config.yaml
positions: "rope"
bias: "none"
tie_embeddings: false
parallel_block: false
lr: 0.00121
beta1: 0.9
beta2: 0.98
train_tokens: 360200000
dataset: "wikipedia_en"
MLP neurons of a small language model. Each row is named by its layer, matrix (gate and up: input weights) and neuron, and shows model dimensions 32-159. Each number is 128 + 32 x the weight over its row's rms, rounded and kept within 0 to 255. A neuron's up and down rows have the sign that makes its largest values positive.
Before each neuron's rows, "fires on" lists the tokens most often at its 100 highest values on Wikipedia text that the model never trained on.

fires on: "b", "f", " ", "v", "ow", " b"
L12.gate370 [105 191  66  75 155 144 141 181 108  65 132 114 108 163 171 113 197 116 151 156 112 105 158 103 177 126 106 112 106  60 146  77 130 111 123 107 141 134 205 164 129  86 172  95 133  88 135 120 163 108 144 147 201 134 131  37  70 113 136 149 121  94 132 157 123 180 118 177 153 146 125 121 132 108  94 182 117 141 106 138 148  93  94 166 118 134 122 112 140 164 121 103 173 157 194 169 164 141 140  79 101 176 151  84  94 140 110 125 133  90 135 146 130 159 119 136 146 149 119 138  90 110 160 110  96  62 184 152]
L12.up370 [ 70 138  92 167 116 129 159 165 102  64 157 134 142 172 168 178 108 169 103 163  63 131 137  97 125 101  85 105 142 116 163 130 129 144 117 166  84  99 139 157 220 126 152 134 136  97 156 170 128 149 122 139 128 144 182 132  88 138 151 133  83 115 127 120 160 135  61 180 127 168 133 121 102 117  72 196  80 159  81  82 167  99  90 102 135 141  92 109 125 135  98  98 149  81 154 136  97  60 162 131 140 152 123  91  54 131 123  92 141 102 151 111 109 116 161 157 118 101  96  70 164 141 141 120 121 103 151 105]

fires on: "m", "r", "art", ":", "n"
L2.gate548 [150 133  98  78 101 107 113 175 139  53 108 152  97 134 137 141 148 125 110 131 162 152 183 120 148 140 162  77 113 100 190 137 165 167 168 133 177  84 158 150 142 147 149 146 159 132 112 114 137 113 137 163 147 112 156  94 136 148 216 159 129 131 155 113 147 149 139 137 120 133 179  91 124 101  38  77  96  98 134 127 159  75 140  86  93 112 112 149 153  93  92 123 105  98 142 134  77 143 219 137 107 132 124 109 156  71 126  92 210 138 131 116 152 152 147 149 123 141 130 120  97 148 168 132 163  87 110 153]
L2.up548 [162 189 143 182 164 124 141 163 175 132 128 169 134 155  95  88  81 120 149  75 140 107 154 139 172 180 120 127  86 174 161 138 107  92 155 127 154 139  77  80 111 130 154 139 142 138 106 185  77 142 119  85 177 133 114 154 134 154 108 111 107 101 114 116  40  77  40 203  81 141 108 122 150 108 154 157  93 121 131 157 117 156 143 148 162 118 132 116 179 111 126 157  87 123  77 170  90 102 151 141 139  88 111 102 133 126 134  49 139 150 170 188 161 113 139 183 109 141 128 144  77 138 118 135 127 138 110 164]

fires on: "p", "z", "k", " of", " D", "2"
L12.gate389 [107 123  65  95 112 206 150 146 103 133 157 126  60 100 124 128  96 106 127 109 122 124 127  96 108 121 108 168 144 139 119 120 111 129 102 178 162  82 110 136 117 151 117 112 107 160 162 142 136 129 135 180 114  68 157 168 113  85 103 153 180  61 129 160 101 179 106 123 151 117 120 102  69  96 152 127 135 141 143 121 154 159  87  86 161 125 126 108 112 151 150 103  93 116 140 103 105 128 160 154 241 138 133 122 166  61 127  91 169 120 152 152 161 127 121 137 155 146  75 192 124  89 146 111 161 103 105 175]
L12.up389 [ 76 132  86 165 104 190 164 114 229  99 166 150 125 129 115 150 102  99 141 114  93 150 105  99 155  96 111  92 196 150 155 124 124  89 142 124  72  82  78 142 152 161 198 129 133 132 102 147 106 140  88  86 114 119 161  80 185 134 168  99  92 152 137  94 118 125 138  58 106 105 136  82 182 165  99 133 203  90 113 132 151 143 101  54  81 157 124 132 115 119 130  76 110 178 159 143  68 154 126  94 144 111 133 134 208 126 151 125 155 127 105  95 180  83 130 161 129 108 138 130 127  67 156 115 151 148  96 100]

fires on: " in", "In", " In", "t", " At"
L12.gate371 [135 163  95 116 128 169  84 140 140  45  91  94 158 107 141 146 136 114 170 102 150 127 122 144 106 102  35 155  88  73  60 135 169  74 179 115 194  81  77  94 138 156 132 149 180 105 100  78 105 121 108 193 164  92  79 148 129 120 138 152 122 159 141 159 162 150 129 128 147 109 125  86  97 170  67 131 128 163 107 137 129 121 144 121 118  69 117 120 162 125 151 145 111 126  91 148  77 155 168  79 135  86 106 101  66  97 145 143 138 144 126 119 145  93  68 117  53  98  84 131 109  93 111 102 122  71 169  95]
L12.up371 [125  83 102  80 194  92 139 167 144 130 165 121 152 217 132 144 149 101 116  87 156 107 163 134 105 115 114 107 155 140 120 132  98 158  99 142  81 191 136  92 115 124 178 118 183 100 101 121 165 107 111 141 125 112 154 118 154  95 173  44  74 140 111 128 165 100 167 120 136 133 113 146 164 121 109 159  80 139 100  63 161 147 145 102 172  89 118  78 170 137 128  86 138 160  67 146 150 125 119 162 137 119 133 113 142  68  91 107 101 114 106 111 158 185 189 119 174 139 136 113 143  84 216 154 169  99 182  78]

fires on: "|", " |", ":", ";", "z", "-"
L13.gate998 [154 128  95 151 125 139  18 175 115  18 108 140 126 104 144  94 142 110 123 213 142 129 111 119 172  99  37 111 124  87 147 111 166  98 155  97 166 178 204  80 111 115 143 154 181 121 101 120 195 142  53 131  71 117 156 157 122 113 142 156 192 100  88 167 160 132 105 108  89 169 125  83  44  96  63 146 106 112  91  96 145 146 138 119 116  46 162 128 165 118 100 123 124 143 125 156 144  85 153 170 115 146 165 141 145  94  88 158 111 126 130 121 117 120 128 143 133  66 130 199  32 118 127 105 193 143 148 114]
L13.up998 [143  67 111 103 142 143 120 115 102 102 161 141 158  70 187 137 153 161  86 138 137 188 188 117 105  87  87  76 148  82 141 152 175 116 160 107 131 200 123  65 119 123 119 170 161 125 191 119  70 119 141 168  62 210 157 135 130  88  96 138 116 116 102 171  81  92 104 158 204 124 111 143 122 102 123 191 148 125  96 116 171 144 135 129 132 140 185 144 108 135 139 176  88 160 145 124 112 125 148 144 171 180 156  95 162  73 122 139 106 121 108 132 139 167 128 110 147 114 171 141 140 115 128 133 145 136 120 135]

fires on: " In", ".", "ro", "In", "on"
L9.gate715 [107 110  88 110 155 145 146 149 154  47 125 102 138 101  92 141 185 150 106 150 177  89 127 149 183 108  30  83  80  93 105 163 140 176 191 157 187 119 123 100  92 143 119 129 161 150 125 117 163  94 148 168 203 113  94  76 108 134 150 134 152 158  89 146 202 152 142  73 142 138 174 184 155 162  64 166  64  95  61 117 122 156  87  92 144  60 124 127 165 144 156 155  78 136 117 158 138  94 134 161 163 184 124 150 117 132 122 106 173 154 137 128 132 149 123 155 112 117 102 184  95 184 111  55  64 116 117 131]
L9.up715 [147  74  95 156 116 135 198 103 144 114 131 102  89 171 109 137 204 129 126 122 138 106 187 117 133  50  74 114  95 124 139 185 139 130 165 114 174 130 103  94  60 119 162 112 144 133 142 139  85 134 128 183 135 104 133 102 191 192 106 126 128 159 155 131 175 121  89  80 105 113 138 102 133 106 129 143  24 142 111  64 175 156 167  89 166 124 114 110 151 136 124 157 112 169 144 164  56  60 133 159 110 139  96 118 132  57 142 117 137  94 144 150 110 155 138 151 156 115 142 110 116 175 169 113  78 141 144  83]

fires on: "m", "s", "l", "n", " Am"
L5.gate442 [140 131  87 119 144 114 121 150 150  97 107 119  79  96 137  79 112  85 131 122 102 106 144 136  88  66 127  59 135 122 140  89 166 126 170 145 111  95 172 142  84 133 164 163 143 135 136 153 126  99 103 108 127 161 116 119 155 138 154 160 203 156 152  96 126 145 104 137 132  87 184 146 118  62  94 127  94 147 165  88 119 103 111 112 118 128  90 130 132  53 127  77  96 153 127  70 118 107 136 140 139 117 181 116 164  37 128 130 137 103 110 105 145 172  77 190 127 105 111 200 138 113 117 123 121 137  67 201]
L5.up442 [122  65 138 156 167 132  78 119 159 142  79 127  84  96  94 110  97 149 128 118 134 103 108 101  79  90 105 130  99 132  47  73 183 102 175 164 146  95 140  65 152 155 172 148 138  94 101 132 149  65 133  97 100 124 157 124 114 102 119  46 130 159 142 160  89  81 125 137 139 126 101  93 189 128 171 160 161 169 113 116 142  68 142 111  63 141  59 119 140  96  92 153 113 147  59 131  54 162 132 150  64 149 174  87 146 103 134 121 152 132 121 163 110 121  83 130 122 118  96 109 132  95  92 122 134 105 118  67]

fires on: "P", "b", "p", "t", " at", " At"
L13.gate335 [118 120 104 124  98 137  90 140 151 100  93 160  88 106 132  71 166 172 157 144  89  99 148 176 120  65 106 135 102 125 186 120 110 113 124 173 141 131 131 118 160  89 116 168 125 121  79 142 144 126  82 174 107  86 100 110  87 110 121 136  93 152 101 124 143 163  79  80 151 118 144 101 133 165  69 125  71 131 115 134 123 117 134 115 117 152  96 109 115 118 190 151 141 124 194 105 112  63 169  80 158 134 118  96 183 109 101  68  96 115 135 106 177 179 131 132 132 141  80 105  94 129 181 109 106 107 123 189]
L13.up335 [ 74 152 155 163  87 112 118 141 154 104 148 111  88 204 125 163 133 166 162 144 177  91 110 113 138 103  84 142  57 107 109 119 161 130 149  66 115  87  84 154 157 116 139 155 147  84  99  90  75 146  56 181 123 112 117 131 124 113 150 126  93  58 125 182 119 133 172 108 114 145 124 140 130 154  96 140  64 145 111 103 113 102 113 118 169  81  62 113 145 144  92 143 176 133 148 175 105 104  97 184 141 138 155 125 115 121 129 109 103  92 182 122 108 107 110 155 166  92 107 153 145 150  77 135 105 117 156  71]

fires on: " |", ":", "-"
L12.gate472 [ 65 111  95 133  82  29 144 192 134  78  52 116  57  86 145 104 120 155 118 194 108  76 165 100 166  62  40 131 130  73  74 106 152 108 175  92 164 140 101 147 111 139 152 123 140 125 144 112 124 100 136 158 191 114 163 136  79  99  87 170 191 111 103 164 162 110 104 132  71  91 155 167  81  60  70 128  97 102 103 127  97 141 131 130 160 113 129 160 131 145 163 120 142 102 138 151  91 144 133 120 131 118 156 143 129 105 129 136 163 115 109 104 107 134 120 118  63  86 143 133 109 130 121 123 124 169  85 115]
L12.up472 [113 129  80  31 116 144 113 152  80  76  51  92  94  90 109 143  60  83 122 136 156 131 113  63 169 108 100 122 164  70  78 126 127 113 155  92 142 207 153 170 126 142  90 151 169 114 118  51  73 133  69 181 155  96 200 106 135  96 187 135 153 140 118 183 104 124 129 145 139 119 128 101 137 138 103 135  96 101 119  96 124 131 118 145 159  56 139  91 144 122 161 144 137 139 112  84 147 153 151 182 158  84 153 143 136  81  94 179 166 113 177 120 141 145 139 109 151 106 119 177 114 108  89 190 131 109 120 136]

fires on: "es", "ar", "en", "z", "et", "ed"
L4.gate239 [143  75  13 164 128 182 159 138 124 134 161 197 172 102 113  94 143  96 133 133 107  77 153  95 101 143  87 136 104 121  71 112 160  46 134 146 106 160 163 141  96 119 113  89 117 137 121 106  71 128  81 137 105  99 118 133 163 123 131 146 147 137 146 165 159 154 154 147 143 136  64  76 115 124 106 114 138 150  91  80  92 161 110  98 117 135 119  94 112 148 189 133 150 164 159 159 127 178 109 123 171 141 100 108 100  87 100 115 103 132  40 122 134 138 121 139 139  96 156 119 149  89 165 103  78 122 144 198]
L4.up239 [166 119 132  98  53 150 108 177 144  98 105 137 155 174 136 161 146 144 131 146 139 135 122  85 150 108 133 123 122  91 145 118 147 134  90 145 117  53 167  70  73  98 135 133 119 120 186 112 113 143  71 126 146  86 134  89 109 134 173 112 160 107  95  93 140  90 187 131  76 108 173  72 128 165  98 152  96 167 144 158 141 122 118 135  45 144 118 139 116 121  51 126 101 106 135  91 155 106 116 124  46  89 108 118 129 173 109 123  59  84 107 111 137 102  89 121  62  99 101 189  96  57 161 131  87 169 175 149]

fires on: "ar", "er"
L2.gate461 [122 111 129 160 109 116 175  94 136  99 142 114 169  64  95 137 131 143 115 144 167 106 130 127 144 136 146 166 123 138  92 112 150  93 215  78 133 161 145 136 133 164 109 111 137 164  80 142  91 121 127 104 140 115 111  77 149 142 131 178 173 118  62 177 156 127 156  64 152 167 135 161 156 108  99 156 160  90 109  86  80 108 120 159 133 106 114  58  90 115 138 147 168 177 174 124 166 143  99 104 167 107 122  83  60 195  99 143 169 123 103 134 110 117 118 111 169  66  99 162 142 141  94 149  48 150 195 160]
L2.up461 [157 140 121 134 116 128 151 122 154 131 157 140 184 141  85  85 146 135 102 177 175 151 102 115 107 114 128 149 128 139 127 112 156  79 171 113 143 143 106 160 107 147 107 144 136 170 109 129 130 166 139 114 137 107 107 154  98 167  76 168 160 133 138  95 100 112 122  58 124 108 105 128 115  73 133 140 133 179 138 101 122 144  86 198 106 114 106 128 132 122  94 131 160 128 187 129 140 165 144  83 122 122 146  96 124 132 130 135 182 106 114  79 113  91 153 175 145 108 126 160 172 102 142 160 115 193 190 103]

fires on: "ed", "et", "ad", "o", " was", " had"
L4.gate1001 [134 185  39 166  96 148 130 114  87 100 166 174 172  48 153 128 101 110  86 113 109 145 104 120 128 108 123 100 148 129 115 145 139 124 147 126 194 174 160 123 134 134  87 121 110 130 131 110 141 117 172 142 204 135  96 126 142  80 170 134 169 157 180 219 131 153  81 149 152  97 102 105 115 138 157 118 149 128  83  98 110 134 139 144  98 113 107 122 161  94  86  67 103  83 159 117 149 141 128 104 159 132 212  99 102 117  61 176 103 112  58 132 162 149  75 121  96 120 124 132 163 171 149 100 102 140 153 191]
L4.up1001 [156 175 111 119  98 180 101 130 161 133 144 195  58 102 162 216 100 144 129 141  59 152 111 173 142 119 133 164 174  91 118 126 153  82 106 166 142  87 179 106 186 151  67 141 119 163  95 104 170  83 120 135 150 140  98 139  64  90 144 121 191 163 126  85 127 148 102 166  83 100 161 108 103 212 176 134 114 136  77 123 147 130 174  76  96 150  95 161 141  99 122 123 150 118 130  70 132 167 118  91 134 105  91 147 129 163  95 149 132  73 105 119 148 185 111  88 115 143 134 116 138 162 172  76  94 183 183 113]

fires on: "th", " Val", ".", " of", "ll"
L5.gate671 [154 197  81  91 105 139  80 137 126  61 100  99 136   3 116 109 142 155  98 196 183  99  84 161 132 114  68 109 141 168 132 122 125 157 121 124 115 163 140 153 130 137 101  87 143 102 110  72 107 120 156 149 120 115  99 157 117  89 115 184 142 172 131 150 148 119 104 175 142 168  98 156 108 151 145 142 114 112  95  76 150 105 118 161 133  58  59 133 190  95 137 174  96  98 146 134 128 140 141 129 137 147 148  90 118 166  74 165 156 127 182 104 131 126 133 208  47  47 103 227 138 178 138 106 111 122  75 177]
L5.up671 [175 139  97 136 100 163 143 168 143 105  94 112 121 101 152 169 142 131 129 170 136  81 111 187 117 129  99 122 165 129 136 171 140 164 157 111 157 132  68 121 156 117 144  61 110  99 135 111  86 113 201 174  87 132  93 115 118  72 149 144 186 125  97 161  75 101 121 141 137 146 126 152 181 135 176 137 136 136  93 112 155 101  93 132 146  77  85 126 220 101 129 155 103  75 132 129  96 125 133 151  75 127 112  81 114 116 134 173 119 117 186 132 139 117 173 191  96 109 184 140 138 161 107 140 130 157 114 171]

fires on: "20", "00", "o", "ac", "es", "1"
L2.gate120 [123 120 118  73 100 135 120 112 137  97 112 128  69 102 182 111  64 149 108 112 124  64 175 151 143  88 116 116 125  64 121 172 122 118 156 135 169  97 200  89 142 119 120  99 121  59 116 115 141 143  81 144 128 102 107 155 102 125 125 129 170 155 118  76 197 103 166 117 165  92 187 117 151 116  92 162 136 162 143 105 124 202 164 154  94 130 103 151 115  87 103 113 178 182 135 134 184 134 130 101 145 128 128  94 122 165 116 130 110 125 103 105  96 152  94 148 143 101 116 109 149 145 130 104   4 127  94 155]
L2.up120 [133 104  86 143 150 103  94 173  80 117 115 120 120  91 150 103  90 163 139 146 129  53 182  97 103  97 155  77  90 120 133 132 133 120 138  87 188  84 164 106  95 150  76 107 101  97  74 101 124 156 101 131 155 132 120  88 139  63  53 141 202 149 162  88 147 111 160 143 171 119 132 153 109 123 100 115 129 139 103  93  57 191  89 149 115 122 131 103 167 113 125 108 126 129 136  93 174 103 109  84 138  97 160  78  85 164  79 116  97 139 181  95  78 137 195 172 144 116 147 169 177 170 133  87  89 116 172 115]

fires on: " st", " gl", "l", " pl", " prop"
L12.gate155 [127  97 167 118 106 138  96 123 122 131 150  89  96 115 161 109 130 122 108 120 111 128  94 141 131 110 156 107  80 184 129  99  59  50 114  97 164 146  84 119 139 134 111 113 113 170 109 152 192 154 132 116 115 112 124 149  91  89 120  91 145 119 112 121 136 101 104  90 145 150 159 206 134  77 155 156 142  81 139 166 139 105 141 117  97  99  50 115 146 150 149 136 152 127 130 109  90 107 137 151 190  91 171 141  93 101 124 180  94 143 155 155 156 130 137 117 128 158  84 133  93 146 122  79 102 165 103 122]
L12.up155 [ 87 167  73  84 149 153 110 108 130 114 169 124 156 219 150 114 101 155 100 175 112 143 153 156 126 109 115 125 133 133 137 163  79 134 120 126 134 129 108 117 127 115 144 112  98 138 181 157  85 171  87 140 164 136  94 138  88 108 149 102 119 151  95 102 151 174 170 100 115 136 140  88 142 142 127 143  75 153 167 150 129 108 157 238 162 169 138 187 124 100  78 167 194  70  93 141 101 113 190 110 107 152 141  51 108 142 114 120 212  78 108 177 120 128  94 128 198 139 148 189 179 140  89 105  81 159 152 161]

fires on: ".", " -", " in", ",", " of"
L8.gate824 [ 96 114 105 115 118 138 102  96 166  62 138  85 124 159  51 155 127 135 131 150 107 124 127 124 103 156  25 136 141 120  98 163 157  85 123  78 158 109 140 116 161 112 133 146 168 125  78  78 112  82 137 135 114 126 107 134 150 145 190 136 133 104 147 219 146 137  55  84 148 147  96 127  92 133  90 217 100 127 126 100 136  85 113 106 146  93 136 126 184  88 134 148 118 114 122 146 127 130 129 135 219 135  99  68 144  81 104 124 116 184 104 118 107 143 116 167 105  94  70 125 130 104 142  91 119 132 105  82]
L8.up824 [114 138 122 153  94 154 117 138 203 160 134 101 140 173 114 117 153 168 133 146  73  88 114 154  92 169  97 109 143  96  92 130 143 130  83  57 155  86 102  96 182  78 147 176 151 179 137  52 117  62 158 182 124 110 150 130 112  79 135 164  80 142 150 138 157  70  86 156 120 116 101 140 107 118 154 240  99  82  90 141 128 139 115 125 137 137 143 184 137 133  91 164 125 155 111 125  99 126 129  83 118 130 143 113 102 116 108 146 117 124 143 183 130 146 125 177 126 115  81 107 117 113 190  99  57 127 149 149]

fires on: "th", "on", " Val", "me", " Music"
L5.gate978 [105 132 134 135 124  80 111 125  84  98  98  30 179 151  86 155 136 128 148 179 150 131 115 120 157 170 121 131 116 130 177  92 179  92 121 143 117 120 130 137 142 114 131 104 132 127  65  89  57 119 124 104 146 140  96  84  84  69 134 176 135 152 113 120 121 144 177 155 121 140 100  90 125 136  75 126  96  92 117 103 186 110 116 162 112 120 102 120 179  92 161 148 117 118 151 179 142 192 134 117 129 124 189 100  96 145 125 151 146 200 102 145 158 123 113 150 112  96 139 204  74 153 101 124 139 105 112 144]
L5.up978 [106 113 128 138 160 112 168  79 166  98 132  98 189 156  76 164 196 147 135 130 142 141 121 126 162  79 143  84 148 139 142 122 139 162  64 133 173  99  73  86 185 128 129  97 106 143 147 132  94 152 144 119 124 130 126 116 101 131 118 124 141 118  89 152 119 141 143  57 191 185 151 120 115 143 138 126 105 129 118  90 180 158 146  97 139 143 147 142 125 127  59 133 116  88 121 155 101 129 148 137 106 146 131  84 113 164 137 165 100 148 120  98 117 135 196 148 106 133 169 113 141 154 108  79 112 186 133 111]

fires on: "er", "ier", "ar", "est"
L5.gate552 [154  88 147 127 128 133 159 140  94 134 121 102 191  60 108 145  95 154 153 177 127 153 127 134 140 138 161 154  81 139 120 159 185  74 115 111 108 118 136  79 113  83 116 125 124 204 149  94  94 110 124  79 105 107  68 159 173 101 136 188 151 152  65 154 150 164 150  75  82 135 155  54 118 118 139 173 104 138 153 168  83  99 139 143 152 131 124 112 146 163 157 170 201 191 137 189 146 115 117  75 154  79 138 124 192 168 160 141 126 111 115  96 142 112 158  64 112 117 118 145 126 150 122  77 115 182 175 146]
L5.up552 [144 119 140 183 132 110 117 110 129 111 119 157 132 116 137  73 139 179 151 109 131  99  87 149 113 123 113 123 114 115 149  90 105 121 188 120 150 143  79 130 110  97 168 160 149 136 119 171 187 162 122 106  94  96 139 156 140 198  84  82 130 105 151 145 150  53 180  96 143 132 166 153 155 155 136 171 109 194 114 172 165 176 157 185 112 110 120 118 169 152 115 156 135 162  65 143 122  87 114 109 145  55 132 139 100 156 113 115 126 130 118 122 102 123 155 120 178 122  92 141 134  75 129 133 176 100 124 167]

fires on: ":", "or", "ic", "h", "c", "ric"
L2.gate642 [146 157 167 144 113 180 172 162 121 116 133  93 155 131  83 126 113 185 103 127 150  95  69 126 133 133  97 174  93 152 103 118 147  88 155 101 119 147  94  34 126 159 137 147 107 137 118 137  93  97 102 129 136 141 155 106 120 144 147 129  88 143  83 120  86 111 186 133  79 145  92 131 187  97 132 147 103 142  66 121 100 117 137 146 153 135  81  85 196 103 110 126  95 134  90 165  88  81 155 108 111  92 165 134 143  99 135 133 213  96 124 181 143 145 144 134 121 137 166 181 110 176 131 162 136  96 102  92]
L2.up642 [ 90 136 141 131 109 110 147  92 153 102 152 127 156 127  83 175 120 141  45 124 114  49 134 119 122  80  96  93 153 103 145 138  57 175 213 163 166 122 121 132 104 156 146  67 163 139 175 143  69  87 151 106 137  92  96 126 116 174 123 130 126 155 116  91  99 147 124  62 140 154 171  94 169  75 130 160  64 158 127  54 105  96 143 136 170  95 149 141 115 133 133  47 157 111 113 111 112  86 106 126 135 150  88 161 164 171  91 117  41  92 133 174 169  89  98 102 109 119 158 146 161 117 141 107  84 106  94 108]

fires on: "z", "k", "j", "ing", "ad", "t"
L2.gate530 [110 144  78  99 112 165 196 182 112  99 143  91  67  96 101  96  93 147 101 114 146 123 113 116 114  68 150 130 157 121 199 107 152  87 127 167 227  97 169  71 118 147  73 123 110 175 138 125 113  80  47 136 154  95  95 136 133 135 164 163 180  66 108  60 127 148  77 133 107 124 151 146 120  82  93 153 183 112 120 110 150  88 147 150  58 132 152 142 116 131  80  88  82 161 159  79 180 134 107 113 152 125 156  87 135 158 139 130 152 153 120  91 131 115  71 150 102 126  52 167  88 130  96 100 147 175 120 196]
L2.up530 [132 158 135 125  83 192 161 163 102 107  80  89 149 143 193 143 118  96 145  83 145  65 155 140 132 119 146 141 196 183 177 142 135 127 114 179 103 113  77  93 138 142 149 156 127  75 166 127 189 103 109 128 103  98 125 131  89  98 170 101  96  83 146 123  93 106 140 108 154 113 125 111 197 147 117 118 149 130 111 182 133 155 155 148  67 160 178 199 117 122 136 130  93 123 124 112  94 137 198 131 111 174 195  97 106 154 128 211  92 173 161 120  82 127  78 134  89 160 121 102 105 126  93 178 160  94 108  96]

fires on: ".", "ro", " In", ",", " de"
L9.gate176 [130 103  97  99 140 143 106 148 117  48 143 122 132  65 100 119 183 120  82 142 132 130 119 127 148  86  50 140  48 137  99 165 133 110 116 110 138  78  79 152 143 151  84 148 193 120 148 125 125  95 165 156 152 100 144  71 134 115 165 107 135 102 145 246 184 104  89 139 104 137 128 108  96 168  72 142 139 121  60  86 147 101 128 117 157  69 117 126 156 112 194 129 157  88 107 171 130 177  87 152 116 190 122 157 115 137 129 143  93 111 163 166 137 123 119 125 108  88  27 117 100 109 105  93  66  71  77 128]
L9.up176 [146 119 102 203 145 118 133 162 136 105 162 127 153 141  93 175 185 130 118 142  88 147 157 120 110  90 124 147 104 170 118 162  95 124 146 108 209  88 145 128 175  95 145 123 135 155 132 181 110 149 139 112 136 116  76 136  72 125 109 140 150 133 124 223 200 117  42 135 123 128 142 105 124 185 111 155 133 237 139  92 161 111  79 141 216 143 127 118 100 112 182 124 163  51 109 133 163  97  88 108 114 137  67 117 114 140 140 140 103 133 158  96 168  99 127 123 130  61 112 109 140 117 198  77  90 118 157 161]

fires on: "stit", "1", "minist", "ac", "é", "h"
L5.gate907 [125 128 132 107 108 143  79 116 163  69 121 118 137 146 131 156 126 123 168 169 163 104 175 140 126  55 106  90 124 125 111 117 185 170 138 191 190 118  98 102 191 151 119 130 142  90  44 108  70 137 139 122 137  59  63 172 102 165 158 131 148 148 126 169 147 125 116  90 115 130 123  58 205 141  84 106  97 132 126 126  99  99 169 124  85 125  96 104 120 154 117 103  96 158 142 175 137 162 153  75 202 169 126 133 136 175 102 118 128 175 143 107 117 133 102 109  93  62  93 107 100 191  98 104 145  97 115  76]
L5.up907 [120 173 126 144 120 138 154 164 136 141 144  95 164  93  74 109 123 161 125 163 131  80 175 175 121 133 102 129 105 121 209 160  94 162  85 131  79 156 125 153 107  78  85 104 158  55  87 136 148 120 137 140 214 117  62  95 101  71 111 124 106 161 156 147 116 179 148 113 109 130 101 116 170 118 115 121  74 179 131 202 157 149 100 135 156 123  97  85 126 144  59 112 136  43 172 124 163  71 164  87 150  63 137 183 152 149  61 108 139  95 162 147 109 173 131 142 121 108 156 164 111 142 155  81  66 145 131 119]

fires on: "r", "ic", "ric", "ig", "ac"
L5.gate94 [109 152 121 154 119 142 182 119 160  94 154 124 140 105 109 122 130 181 105  79 155 116  89 162 183  75 119 138 107 143 188 101 104 108 128 104  98 126  19 113 127 113 135 152 140 164 145 149 116  38  70 108 137 105  93 128 105 127 100  98 111 133 120 167  96 196 107 120 159  88 107  91 157 159 111 104 153 149 161 108  83 136 104 108 173 100  74 144 220  61  99 149  94 148 124  92 105 116 133 121 139 118 177 203  97 140 143 129 159  83 126 129 181 112 157 130 124  99 127 171 134 121 125 131 176  45 111 132]
L5.up94 [161 113 179 123 122 139 201 106 133 120  82 126  93 149 171 185 135  87 123 152 146 111 158 131 149 122 134 129 179 101 116 133  82 169 152 140 161 101 159 144 123 127 141 162 111  92 108 127 107 171 115 139 138 140 116 102 173 122 173 138 170 157 136 136 140 122 128 130 135 112 116 110 199 111 127 159 138 187 154 140 147 149 137 153 116 150 134 102 107 127  62  88 122 124 161 127 131  91 142 116 109 155  83 121 163 140 100  99 146 152  74 121  60 104 183 111 127 111  79  97  97 145 129  58 110 134  92  95]

fires on: ","
L9.gate954 [170 118  63 120  62 116 152 104 155  67 131 112 126 144 132  85 118 157 102 139 101  67 137 166 153 137  53 131 147 203 117 121 149  60 173 121 144  43 136 150 155 125  72 107 144  81 130 147 118 108 129  90 171 112 171 145  63 160 130 146 132 167 110 194 139  97  57 142 122  95 145 147 145 139  97 186 123 153 119 126 137  86 116 137 105 113  97 118  94 159 119 111 178 142 171 160 138 124 124 145 165 133  82  71 204 147  41 132 138 163 138 154 132 132 104  83 104  59  75 175  97  89 157 102 115 149 106 110]
L9.up954 [135  76 195 114 137 117 150 131 124 172 124 120 112  92 101 131 160 135 113 160  92 132 137 180 121 155 134 165 162 112 108  61 148  59 144   0  92 106 207  88 191  87 177 113 127 123 103 127 136  86 131 190  98 115 126 113 172 108 188 146 113 154 152 113 119 108 121  68  49 127  68 122 131 148 161 141 135  99 113 162 110 109 139 109 118 118  81 137 168 118 144 132 157 130  70 110 121 133 113 142 132 136 107 122 130 131  58 133  83 159 132 132 161 146 104 146 132 115  95 133  88 121 157 182  87 113  97 134]

fires on: " at", " The", " At", "The", " the", " Am"
L12.gate289 [154 150 102 154 121  83 118 159 159 120  96 138 123 127  61 114 168  43 178 183 194 123 112 179  76 146 137 128  39 157  86 132 138 133  87 104 128 179 114 122 192  83 166 183  89  68 129 119 108 154 127 125 135  95  60  96 113 111 123 143 117 107 159 132 114 147  46 137 101 140 111 112 130  64 130  79 102 116 180  81 144 100 142  78 175 156 110 129 135  76 171 130 142  90 134 110 119  90 177 130 110 104 124 106 141 148 138 168 146 140 155 117 143 119 129 158  85 102 125 147 148 116  98  69 144 164 113 166]
L12.up289 [142 177 146 144  68 163  81 181 140  50 105  90  47 114 160 111 111 115 153 152 139 162 154 148 125  99 117 137  86  89  74 110 120 163 120 176 173 168 130 134 200  89 162 107  92 125  98 166  93 170  99 203 181  76  87 116 159 189  78 161  92  59  69 154 164 130 148 193 139 140 157 173 112 126  89 124 137 167 134 105 121  67 130 171  71 117 158  53 140 108  82 138 224 142 152 141 145 175 163 109 144 105 180 124 130 121 157 135 153 138 158  94 120 161 121 151 128 150  87 172 146 106 115 105  97 150 137 106]